config.yaml
head_dim: 64
norm_place: "pre"
positions: "alibi"
tie_word_embeddings: true
init_std_qkv: 0.0205
decay_fraction: 0.748
MLP neurons of a small language model. Each row is named by its layer, matrix (up: input weights) and neuron, and shows model dimensions 128-255. Each number is 50 + 15 x the weight over its row's rms, rounded and kept within 0 to 99.
A block is one neuron, or neurons of one layer that tend to fire together. After each block is what it responds to, as a language model described it from the Wikipedia text at the highest values.

L3.up127:63 68 44 69 48 37 38 44 33 40 34 37 72 38 36 47 46 47 42 69 32 41 56 58 42 76 75 42 31 50 44 62 40 50 32 54 50 58 58 57 20 52 50 38 32 42 75 55 50 65 58 45 26 43 42 62 15 44 39 43 49 61 65 69 56 25 45 36 26 51 82 66 65 25 36 45 49 40 58 75 25 48 85 48 71 51 70 63 56 42 53 61 49 64 28 58 54 25 59 58 56 26 09 41 37 48 72 22 41 46 40 49 36 74 65 61 73 45 52 38 52 59 25 60 58 55 28 42
Third-person subject pronouns he, it, she, who opening a clause, usually before was/is, plus word-initial pieces like He-ight, he-moglobin, The-y.

L5.up43:67 46 58 43 36 32 40 48 62 32 46 25 31 63 49 59 74 61 46 47 65 58 49 50 70 71 52 23 65 55 19 63 85 46 62 40 25 32 40 39 23 45 62 62 64 54 46 55 72 70 63 50 58 58 48 41 50 36 44 59 45 43 53 30 53 46 41 48 44 73 46 44 59 28 43 43 62 51 38 37 44 39 31 38 42 39 68 49 51 38 46 52 53 47 48 70 50 39 37 72 59 40 57 45 65 79 65 81 50 60 53 56 75 57 51 63 33 35 65 50 56 37 29 55 87 57 53 52
L5.up164:49 49 55 43 37 37 59 41 58 24 72 35 63 35 52 38 45 53 46 44 73 17 60 51 40 39 61 55 62 24 55 49 69 51 45 46 17 21 50 59 31 44 59 54 69 53 24 39 59 23 36 73 65 56 78 42 32 19 41 41 57 23 29 40 59 70 58 28 46 43 47 39 74 78 81 43 66 51 41 67 48 68 37 52 68 69 42 60 45 55 35 33 57 48 45 38 57 57 54 57 66 32 60 74 66 48 49 64 28 31 59 73 37 77 79 41 51 62 67 54 58 45 50 36 59 37 52 47
L5.up171:47 46 70 99 60 55 60 58 69 45 51 39 56 52 49 30 56 63 41 37 75 37 46 44 50 60 42 63 66 11 51 41 48 81 61 35 35 49 78 44 54 69 59 34 67 73 27 56 53 45 46 63 48 49 76 63 46 41 40 26 52 28 61 25 68 48 52 28 86 46 28 54 60 45 33 53 48 42 81 25 40 30 74 64 39 35 22 40 49 13 25 28 60 42 56 46 34 51 53 47 46 58 82 84 53 75 54 60 45 60 43 42 34 54 71 34 71 74 34 56 12 46 53 54 62 58 53 73
L5.up258:50 57 38 47 48 45 46 40 43 68 65 26 63 67 08 54 36 75 86 34 48 38 55 52 65 34 40 51 43 34 42 54 50 56 42 59 48 65 43 58 32 78 64 59 65 51 39 68 62 35 58 47 33 61 47 56 70 48 21 55 53 55 47 27 71 54 29 31 67 19 52 43 62 64 60 39 39 15 42 58 30 73 56 51 70 34 66 27 73 68 45 53 48 42 07 64 34 62 48 74 30 46 62 57 55 41 66 63 43 54 45 63 47 56 39 56 60 41 77 52 81 52 34 54 53 42 45 32
L5.up424:35 58 91 52 67 28 55 67 77 77 52 23 60 35 52 53 73 71 71 49 47 59 38 49 46 41 56 49 56 33 39 20 53 25 77 62 77 35 54 27 49 54 40 74 82 37 21 35 68 54 66 58 74 66 60 33 54 39 35 47 64 22 88 48 84 41 35 50 48 47 59 18 41 64 52 40 53 55 43 58 24 60 45 43 41 50 36 29 29 42 29 39 43 69 28 51 56 59 35 58 34 35 24 76 38 33 83 56 24 60 65 52 50 77 46 28 36 55 43 43 44 52 35 40 71 51 50 64
L5.up523:26 32 55 53 61 47 29 39 66 49 65 58 53 42 48 45 62 51 38 52 67 35 46 15 74 86 53 47 69 27 50 57 37 35 41 54 63 35 54 53 45 64 63 71 70 33 47 56 79 34 62 63 28 59 32 27 57 45 31 59 55 47 60 55 72 39 57 61 38 53 63 66 70 34 54 50 16 54 68 62 32 81 51 52 49 30 49 36 54 57 40 44 52 56 52 69 19 57 36 79 69 47 58 59 40 73 74 48 35 32 46 58 21 67 56 23 58 41 40 71 64 50 26 68 87 52 57 67
L5.up584:55 70 66 58 68 93 35 28 42 45 61 48 60 49 60 56 57 72 46 52 43 54 57 61 46 46 60 79 45 47 54 41 36 34 23 58 32 37 54 66 81 69 55 38 70 50 64 58 59 45 37 54 53 60 02 49 57 31 52 42 47 40 53 62 55 56 45 20 55 25 70 47 69 35 64 13 43 65 82 35 31 43 52 30 25 40 58 64 58 52 56 76 54 60 19 60 41 54 44 52 31 59 32 26 40 56 44 70 40 33 72 47 60 67 56 29 43 61 49 14 55 46 27 62 61 46 77 86
L5.up607:56 44 55 74 61 44 51 52 59 61 44 47 56 66 35 40 53 39 19 82 33 23 32 37 63 66 47 53 59 63 41 67 34 30 29 50 51 43 61 27 33 44 12 33 74 39 41 51 69 39 74 56 55 49 58 48 36 59 45 62 77 55 41 21 47 45 59 47 56 46 73 43 40 48 86 32 52 20 38 46 54 56 66 55 64 24 41 29 55 47 56 30 69 40 65 36 34 52 29 52 36 25 67 50 65 49 34 73 35 61 53 42 58 69 78 51 50 28 39 53 33 60 52 53 66 47 56 54
L5.up715:65 49 57 17 44 63 65 34 63 67 73 62 44 50 61 55 63 38 69 65 65 18 67 50 29 65 46 49 56 49 15 59 18 49 30 44 42 60 58 49 29 54 43 51 76 53 52 40 45 54 76 66 53 56 74 56 52 40 21 56 32 62 39 56 58 59 73 17 43 72 42 54 37 47 63 64 52 16 52 70 58 42 45 49 48 55 65 57 34 50 57 41 60 45 70 63 57 59 50 43 24 58 58 40 36 56 49 34 40 59 48 54 72 71 77 47 52 20 52 46 37 59 60 63 43 67 38 52
L5.up765:45 49 33 44 42 52 45 64 35 38 67 37 53 72 68 56 50 62 41 50 41 57 39 66 29 65 44 64 65 39 52 42 84 44 50 77 82 47 41 29 48 48 46 46 31 50 34 55 47 78 62 63 58 78 44 53 16 39 60 30 37 38 57 47 43 42 59 35 73 58 73 38 54 54 23 40 54 60 60 33 51 70 52 32 20 62 55 43 28 49 57 43 84 47 43 35 54 46 59 43 40 48 32 67 48 75 52 79 32 61 43 73 43 35 26 55 56 28 42 35 50 55 40 76 81 48 67 73
L5.up800:55 58 48 32 57 29 66 69 62 58 78 82 51 37 69 30 21 53 60 39 36 25 51 28 31 51 49 51 34 53 50 74 44 55 48 39 51 52 25 40 68 69 20 29 70 43 46 47 58 40 70 50 56 44 48 55 03 32 41 64 23 80 69 39 17 39 53 67 39 56 71 19 57 63 52 40 69 55 42 53 39 39 48 38 36 24 51 70 72 55 45 69 58 56 43 44 56 74 53 52 52 42 36 24 49 61 74 38 54 55 52 66 63 33 77 74 46 41 75 54 64 62 39 49 46 30 28 53
L5.up856:49 59 64 64 70 43 45 31 39 25 71 47 39 62 53 39 29 54 44 52 55 48 30 17 67 71 49 48 49 29 52 52 44 51 45 61 52 44 60 53 81 65 48 43 69 47 61 55 84 23 79 36 23 64 32 54 22 69 37 57 52 45 57 36 29 59 61 67 47 57 63 34 72 59 43 52 52 68 46 61 66 45 51 41 43 16 19 61 46 62 57 30 58 67 53 37 48 71 37 69 48 75 66 42 32 50 44 27 35 49 30 67 58 59 63 44 45 45 50 72 50 65 58 39 70 43 31 45
L5.up930:58 59 45 62 63 55 64 64 47 32 43 39 46 36 53 34 73 58 27 31 61 56 15 56 52 56 71 48 54 45 64 35 28 45 38 24 63 57 34 73 33 40 45 37 59 41 58 61 41 56 83 65 41 55 41 31 51 21 58 43 87 25 35 38 42 47 50 70 51 53 70 14 23 28 48 35 32 63 76 42 31 60 53 45 68 51 48 40 52 30 57 53 54 53 67 66 14 22 35 59 50 67 47 49 59 50 62 45 53 87 50 45 45 44 42 63 34 63 38 28 46 50 56 86 47 46 59 71
L5.up947:36 34 62 62 49 80 33 37 96 46 90 27 42 84 44 55 51 30 40 70 43 45 29 10 38 54 45 52 45 34 42 42 45 47 51 37 57 46 08 52 41 56 52 40 62 34 65 56 56 60 41 40 53 26 60 28 68 37 67 63 56 42 74 49 29 48 63 57 49 31 52 46 55 41 37 41 67 35 49 60 58 44 50 63 57 56 47 58 45 70 28 61 59 50 48 36 37 58 40 65 41 46 56 66 23 58 54 30 67 59 59 56 50 49 69 66 46 58 46 31 74 58 41 47 44 30 40 86
L5.up961:42 64 48 29 58 56 65 26 46 70 44 37 46 43 47 46 51 65 47 37 58 53 32 47 95 44 81 71 88 50 39 69 47 41 37 53 45 38 26 58 35 56 31 65 68 37 56 88 43 26 16 71 58 65 46 26 53 31 50 42 48 46 42 33 72 43 52 59 22 48 44 29 65 80 95 67 60 15 65 35 37 30 66 34 50 38 53 26 43 41 83 66 59 61 47 34 58 52 58 30 42 29 60 43 72 68 57 47 56 42 71 37 08 52 77 45 36 52 50 47 59 52 37 49 53 64 23 65
L5.up977:80 44 27 90 63 49 59 25 43 52 53 56 30 32 48 47 81 27 28 84 73 44 46 29 53 87 58 37 79 44 17 40 48 18 51 53 55 55 55 67 56 42 64 55 50 30 41 45 55 31 61 72 46 34 35 75 34 30 24 31 56 56 46 42 66 39 64 68 42 55 75 27 38 64 80 55 49 77 54 69 30 63 68 38 44 56 40 55 48 50 57 34 56 22 34 38 31 62 40 72 59 33 53 38 33 53 44 49 30 44 46 40 33 71 71 58 59 48 54 52 46 72 62 20 62 35 52 72
Fires on the split-off plural "s" after a noun stem, as in position-s, parent-s, window-s, student-s; weakly on other plural pieces (-ers, -men, people).

L6.up287:58 64 35 52 28 80 52 34 73 34 49 28 52 46 19 64 60 71 49 77 94 65 48 56 53 61 43 32 73 45 59 30 38 39 57 43 35 43 26 48 70 77 42 50 34 44 57 52 57 63 30 40 54 57 62 42 32 70 35 68 46 61 67 30 45 52 42 85 49 16 66 48 64 39 48 44 50 32 60 42 37 44 35 59 47 62 49 71 37 37 28 30 91 47 41 42 25 41 68 68 71 33 68 57 26 52 70 39 48 75 50 40 44 35 52 19 75 45 33 34 31 59 89 82 74 49 64 78
L6.up734:64 37 20 34 54 60 43 46 74 50 53 58 44 57 36 34 25 36 79 53 74 48 52 46 58 53 72 44 74 61 37 57 53 39 34 45 36 65 15 46 53 51 26 56 42 60 58 72 48 79 48 30 31 20 16 45 67 49 47 48 31 48 56 52 54 57 55 47 71 51 43 47 43 43 56 52 69 35 41 57 38 36 21 52 43 43 71 25 78 46 27 70 68 61 44 58 51 56 66 42 76 46 70 53 26 56 49 53 42 36 55 73 65 24 58 27 53 42 59 23 58 48 50 68 53 57 34 62
L6.up898:42 85 41 52 46 51 38 39 65 29 17 39 64 62 52 46 21 38 37 43 44 59 43 61 34 49 64 57 79 22 48 36 60 54 48 60 47 72 73 43 71 57 43 59 51 59 48 49 53 61 29 49 56 84 68 14 41 66 26 78 49 52 65 30 13 31 47 36 71 53 60 36 66 30 67 63 71 47 60 68 51 15 40 61 71 36 56 57 38 43 39 46 83 68 71 29 48 55 52 54 59 65 52 51 66 38 23 37 48 48 76 43 60 24 82 19 43 45 38 46 79 68 60 72 64 56 50 38
L6.up975:72 51 61 47 66 72 43 41 44 55 30 22 45 55 71 42 67 57 26 61 50 60 43 57 50 47 55 76 78 56 33 44 50 33 41 55 63 26 66 60 45 44 42 66 57 44 48 52 78 52 40 48 44 43 47 85 63 38 60 09 64 30 76 74 61 39 46 55 61 58 55 46 29 31 50 60 57 30 49 52 35 37 62 64 14 66 56 61 34 54 20 52 86 55 41 62 58 51 47 64 61 43 42 60 37 45 72 37 56 29 51 34 56 55 65 63 68 51 31 24 65 47 47 84 55 42 36 55
Inflectional word endings, mostly past-participle -ed/-en in passives (was construct-ed, wri-tten, held) and plural -s/-es/-ers/-ies.

L3.up603:50 54 49 51 44 26 59 16 69 97 66 36 38 42 53 33 45 53 54 63 67 49 34 34 68 66 42 69 74 53 23 28 22 31 61 45 60 38 36 22 75 53 30 74 53 70 45 47 42 73 56 54 40 48 50 59 51 56 44 47 49 41 31 46 56 59 50 74 32 45 71 33 47 11 49 51 49 40 22 36 33 80 32 46 82 51 54 45 38 28 55 32 69 46 49 32 47 40 65 69 48 55 56 60 36 41 83 57 35 19 69 64 41 44 53 62 67 32 61 42 55 54 46 49 62 44 61 80
Plural endings split off as separate word pieces on nouns, such as countri-es, match-es, prison-ers, loc-ations, mostly right before a comma, "and" or "of".

L6.up175:69 36 46 42 47 60 66 72 53 55 64 55 64 46 60 44 28 36 65 32 69 58 54 52 05 74 69 69 41 45 78 68 75 46 22 66 46 47 53 53 40 64 37 37 46 45 30 65 72 72 63 46 30 52 43 57 43 62 43 52 46 76 37 53 42 63 63 55 21 25 65 68 77 46 19 41 60 46 73 48 48 58 34 36 57 32 63 29 62 58 00 54 29 31 57 51 49 33 50 42 37 67 20 77 41 56 80 60 53 55 43 50 46 65 57 39 39 43 43 66 49 43 35 53 36 61 21 65
L6.up385:35 20 40 47 62 73 59 61 56 65 33 49 43 33 60 41 65 60 55 37 24 62 40 28 53 68 57 64 65 74 45 37 69 18 32 47 58 36 46 41 39 74 41 34 73 51 76 39 47 51 76 37 47 31 23 39 38 24 50 33 86 33 51 75 56 50 87 60 50 59 41 37 51 45 90 60 85 34 47 44 53 50 42 56 52 32 38 20 52 44 27 51 46 48 55 65 43 40 45 46 54 33 45 55 66 47 34 26 57 53 65 58 53 56 75 32 68 18 99 62 54 47 56 31 57 53 83 50
L6.up536:74 29 53 51 49 73 30 53 49 67 38 43 43 50 32 27 47 49 39 44 52 55 40 55 52 19 65 65 40 43 70 42 59 38 40 38 48 57 54 27 71 67 00 35 78 59 69 44 59 53 45 65 62 46 23 43 13 36 33 63 52 43 48 69 71 21 39 47 57 43 66 60 74 60 55 50 56 26 41 52 63 36 75 61 62 40 36 47 40 66 36 44 29 42 49 45 32 55 41 34 20 66 50 77 50 47 40 41 42 66 68 62 63 53 64 43 73 41 63 45 48 40 40 60 49 78 57 47
L6.up786:50 34 62 64 70 64 58 48 50 73 50 57 43 55 67 45 53 41 25 57 62 37 60 59 40 63 45 37 53 75 41 37 58 58 56 67 46 61 31 51 41 68 41 36 78 35 51 52 45 75 29 46 16 52 37 71 35 39 46 71 29 60 30 53 63 27 57 35 59 23 69 41 80 31 34 57 61 17 18 49 62 53 56 53 23 50 40 56 54 83 40 50 47 28 45 37 61 61 59 36 78 72 35 74 49 43 36 45 56 52 42 84 51 71 52 46 47 50 56 23 32 56 34 27 72 43 59 34
Subject pronouns he, she and relative who opening a new clause after a comma, which, as or and, mostly in biographies ("a position he held", "Meitner, who had").

L5.up173:51 50 76 39 58 62 57 49 64 44 47 38 41 65 18 54 41 63 57 75 49 60 52 29 83 45 30 50 55 78 45 66 42 44 66 28 42 14 54 48 30 33 72 68 65 63 48 36 90 76 42 47 44 32 48 24 70 46 38 59 76 44 56 61 82 49 41 80 30 34 49 61 28 53 63 61 57 34 80 41 47 91 61 49 51 48 52 44 71 26 68 43 57 37 46 20 48 43 51 58 45 48 54 61 60 33 32 56 26 61 88 64 76 52 66 36 44 28 62 62 64 61 31 19 45 61 58 66
L5.up268:57 63 60 32 55 49 32 37 43 43 44 49 45 67 31 43 67 23 72 76 49 73 53 74 65 41 56 49 53 36 21 38 58 46 65 89 77 38 63 55 32 63 48 43 78 48 80 51 31 56 77 36 48 51 37 65 71 67 00 50 32 37 42 40 59 44 39 56 26 34 61 63 34 44 58 57 55 35 67 42 44 46 38 49 52 55 62 50 48 45 37 28 62 56 44 40 57 65 38 40 61 36 47 27 59 60 22 53 39 65 35 35 47 53 62 43 47 44 55 51 49 42 39 56 30 43 36 38
L5.up372:46 46 74 74 55 48 61 63 48 52 80 37 40 61 58 43 41 42 49 69 57 69 63 66 64 66 42 45 44 79 41 74 40 69 59 24 36 44 61 42 29 55 47 54 68 57 76 56 41 52 53 47 37 31 30 70 42 44 58 25 40 36 40 50 66 32 33 44 54 29 54 57 55 36 51 31 86 38 48 64 27 44 10 46 69 31 55 37 42 63 52 32 65 21 64 51 57 22 46 57 33 23 53 51 40 81 55 39 60 54 51 25 31 55 43 39 58 59 52 34 39 42 48 47 62 36 47 50
L5.up425:42 50 71 41 55 78 31 54 50 56 37 35 36 70 64 48 40 23 76 91 33 19 46 29 50 38 63 77 75 50 61 59 71 36 46 47 57 36 46 37 40 56 39 39 59 49 44 43 36 45 64 37 24 68 57 70 82 58 52 52 41 62 62 62 42 55 45 54 48 45 42 43 82 56 65 28 55 36 62 44 53 42 27 28 29 64 54 18 48 42 39 33 38 00 45 47 46 53 86 50 48 51 37 66 69 73 51 28 54 61 82 65 50 38 50 39 56 28 42 38 39 62 29 33 22 57 65 67
L5.up436:59 35 74 41 37 72 49 57 39 73 51 57 68 53 50 42 58 54 32 49 31 37 28 38 25 49 63 45 59 51 72 54 60 67 51 63 37 70 56 35 66 43 63 39 39 30 63 28 21 41 59 65 26 62 42 26 35 43 99 54 20 62 42 34 41 64 62 42 73 59 45 37 74 69 57 44 41 50 77 49 64 46 41 53 18 53 89 72 67 51 32 56 48 73 56 52 59 61 47 52 56 64 00 42 61 57 54 41 50 21 56 46 47 59 62 48 38 35 28 53 28 52 91 38 68 43 55 54
L5.up511:50 13 54 64 40 84 49 82 41 90 61 48 41 56 57 35 48 36 70 57 39 30 59 55 43 42 73 59 58 48 34 44 68 61 47 38 52 56 57 54 46 54 40 45 62 45 37 17 54 77 51 61 58 27 34 40 49 50 44 49 39 57 53 26 66 47 68 16 32 24 48 70 56 31 70 39 80 71 64 12 64 25 50 51 37 54 79 22 48 71 75 62 67 51 37 56 42 18 51 67 31 47 58 46 36 61 46 54 75 66 23 69 32 53 38 38 55 39 33 50 42 37 51 24 40 72 54 29
L5.up569:70 63 48 69 70 56 35 50 50 50 59 38 52 37 64 33 64 47 46 57 48 52 55 59 58 60 45 52 74 52 39 47 39 42 18 35 55 71 42 61 55 57 62 43 34 37 37 45 34 73 50 49 69 55 55 28 45 49 45 52 89 46 36 60 69 30 55 43 71 52 36 69 47 32 58 92 76 52 58 61 35 70 64 72 58 54 37 28 36 53 53 41 49 33 30 55 57 55 40 49 47 45 60 39 50 54 51 42 30 33 85 69 40 92 65 47 55 76 59 52 50 71 46 34 64 34 45 41
L5.up587:66 49 74 70 62 47 64 36 44 60 57 71 61 80 44 92 53 36 69 49 27 76 48 38 36 68 64 65 53 56 33 69 51 30 31 43 51 44 72 47 53 15 40 36 72 34 23 41 57 52 36 66 61 53 27 54 55 51 34 59 41 36 63 26 45 43 42 46 65 55 47 56 43 52 40 20 36 60 64 56 28 69 53 34 41 00 39 45 49 46 74 51 40 46 59 41 66 43 53 45 56 31 76 49 50 30 31 58 48 27 53 55 55 71 11 41 52 44 50 46 48 59 48 41 50 61 47 79
L5.up595:65 46 45 57 62 73 18 54 89 34 50 60 45 47 75 61 54 36 54 33 38 33 69 56 48 44 46 71 65 53 38 67 90 42 22 36 38 48 36 55 48 29 69 51 58 48 70 50 45 65 57 44 73 45 55 29 64 59 58 54 37 59 50 56 58 74 73 50 65 36 60 39 57 48 10 42 67 43 63 62 73 41 43 50 60 63 69 40 50 45 59 48 47 33 55 51 33 35 63 69 37 37 46 37 36 80 48 43 46 67 73 45 57 58 60 26 54 46 62 51 23 58 38 29 22 42 57 73
L5.up619:64 56 24 63 57 76 04 32 66 66 30 87 59 56 48 57 41 37 57 56 70 59 56 48 64 50 45 57 59 60 53 75 44 49 64 55 42 49 44 59 80 06 37 63 62 59 66 23 69 44 52 64 47 25 35 34 52 54 38 90 30 24 43 67 00 64 51 53 54 40 39 37 71 81 30 59 76 43 49 47 68 52 56 23 33 83 39 55 48 61 32 83 30 66 48 59 56 38 60 61 31 53 40 83 49 64 57 34 68 73 64 51 42 67 56 18 45 32 57 30 30 37 46 58 64 66 59 58
L5.up653:73 52 44 48 45 63 11 43 59 41 57 36 83 74 62 57 23 07 71 54 30 55 50 49 46 44 29 64 53 40 72 45 63 55 34 42 86 34 39 45 21 34 36 55 61 38 18 42 53 56 35 65 49 42 48 42 63 39 47 35 52 52 40 52 33 78 44 35 52 45 51 36 40 85 55 58 79 35 78 73 36 56 50 50 55 47 52 31 48 54 50 52 68 13 59 73 40 49 54 35 33 53 40 35 69 62 71 53 47 36 40 71 28 48 53 51 87 09 32 37 57 62 57 33 61 64 50 32
L5.up761:46 34 65 42 49 68 33 55 68 66 51 37 29 32 67 35 66 65 49 42 47 60 52 61 62 39 38 71 56 52 66 82 58 48 36 70 57 79 29 70 48 38 46 62 57 52 32 13 34 58 72 58 48 26 27 44 44 36 78 44 62 60 71 28 61 51 20 29 66 47 61 29 71 65 49 18 55 51 68 67 56 71 38 60 20 51 75 54 63 43 62 14 35 38 48 56 68 52 35 51 44 51 73 42 79 57 49 51 24 32 43 66 42 51 73 35 73 42 50 58 43 42 41 48 67 57 54 54
L5.up803:60 50 53 66 82 48 36 38 62 54 45 39 50 66 31 17 40 38 59 68 67 51 61 39 66 51 60 49 70 47 54 44 54 48 46 47 71 32 28 63 60 74 53 50 72 78 88 29 68 46 34 56 53 54 33 55 51 39 48 63 69 44 46 50 67 47 47 29 61 30 72 49 32 57 45 39 74 35 50 39 32 42 38 63 43 47 56 52 39 18 46 58 45 53 64 53 51 60 43 43 50 51 19 42 34 51 60 64 57 57 23 41 41 43 17 54 34 41 94 39 19 68 41 66 44 81 47 98
L5.up883:36 49 65 46 57 56 38 51 37 48 42 83 68 65 39 48 31 57 46 29 57 45 44 64 22 62 62 22 60 59 76 57 38 76 60 33 60 52 60 60 37 20 62 28 49 44 41 44 66 40 46 48 35 43 40 48 45 43 55 52 17 57 16 75 49 55 60 53 66 26 32 27 49 56 55 61 52 58 55 33 42 72 38 66 23 46 43 39 35 60 68 50 44 52 33 82 73 48 51 53 73 49 35 61 81 64 67 31 54 77 64 65 76 47 22 46 46 45 86 45 48 92 74 75 54 77 67 41
L5.up922:56 66 33 68 44 92 22 57 72 46 60 57 46 41 56 71 41 31 56 39 35 55 50 69 44 40 54 69 70 70 55 71 51 50 15 56 51 54 77 49 41 74 28 35 58 70 43 36 45 57 46 71 83 63 58 31 48 25 47 78 50 65 66 48 48 56 91 50 56 48 64 59 52 32 49 63 79 23 83 22 58 48 69 50 52 31 54 33 64 63 19 53 48 53 29 50 34 41 49 54 48 65 59 40 54 49 45 27 40 51 44 74 36 48 52 25 70 36 52 42 38 49 73 31 46 61 95 60
L5.up923:64 64 32 73 60 44 63 65 20 45 44 58 47 62 48 67 58 67 31 46 31 67 46 45 57 50 70 44 47 28 42 38 65 39 28 65 71 51 87 32 42 57 52 52 54 60 51 46 31 63 30 46 49 28 52 45 30 38 50 68 35 37 57 45 58 25 65 59 46 68 51 69 47 48 66 65 78 55 58 57 28 62 77 49 67 45 70 30 45 67 37 74 39 51 63 44 64 23 48 58 75 43 22 32 22 52 54 08 38 62 75 77 42 65 33 27 59 55 32 62 51 57 51 18 56 65 20 58
Subject pronouns he, He or She opening a clause in biographies (as he knew), and the word-initial piece de- in demanding, devastated, denotes.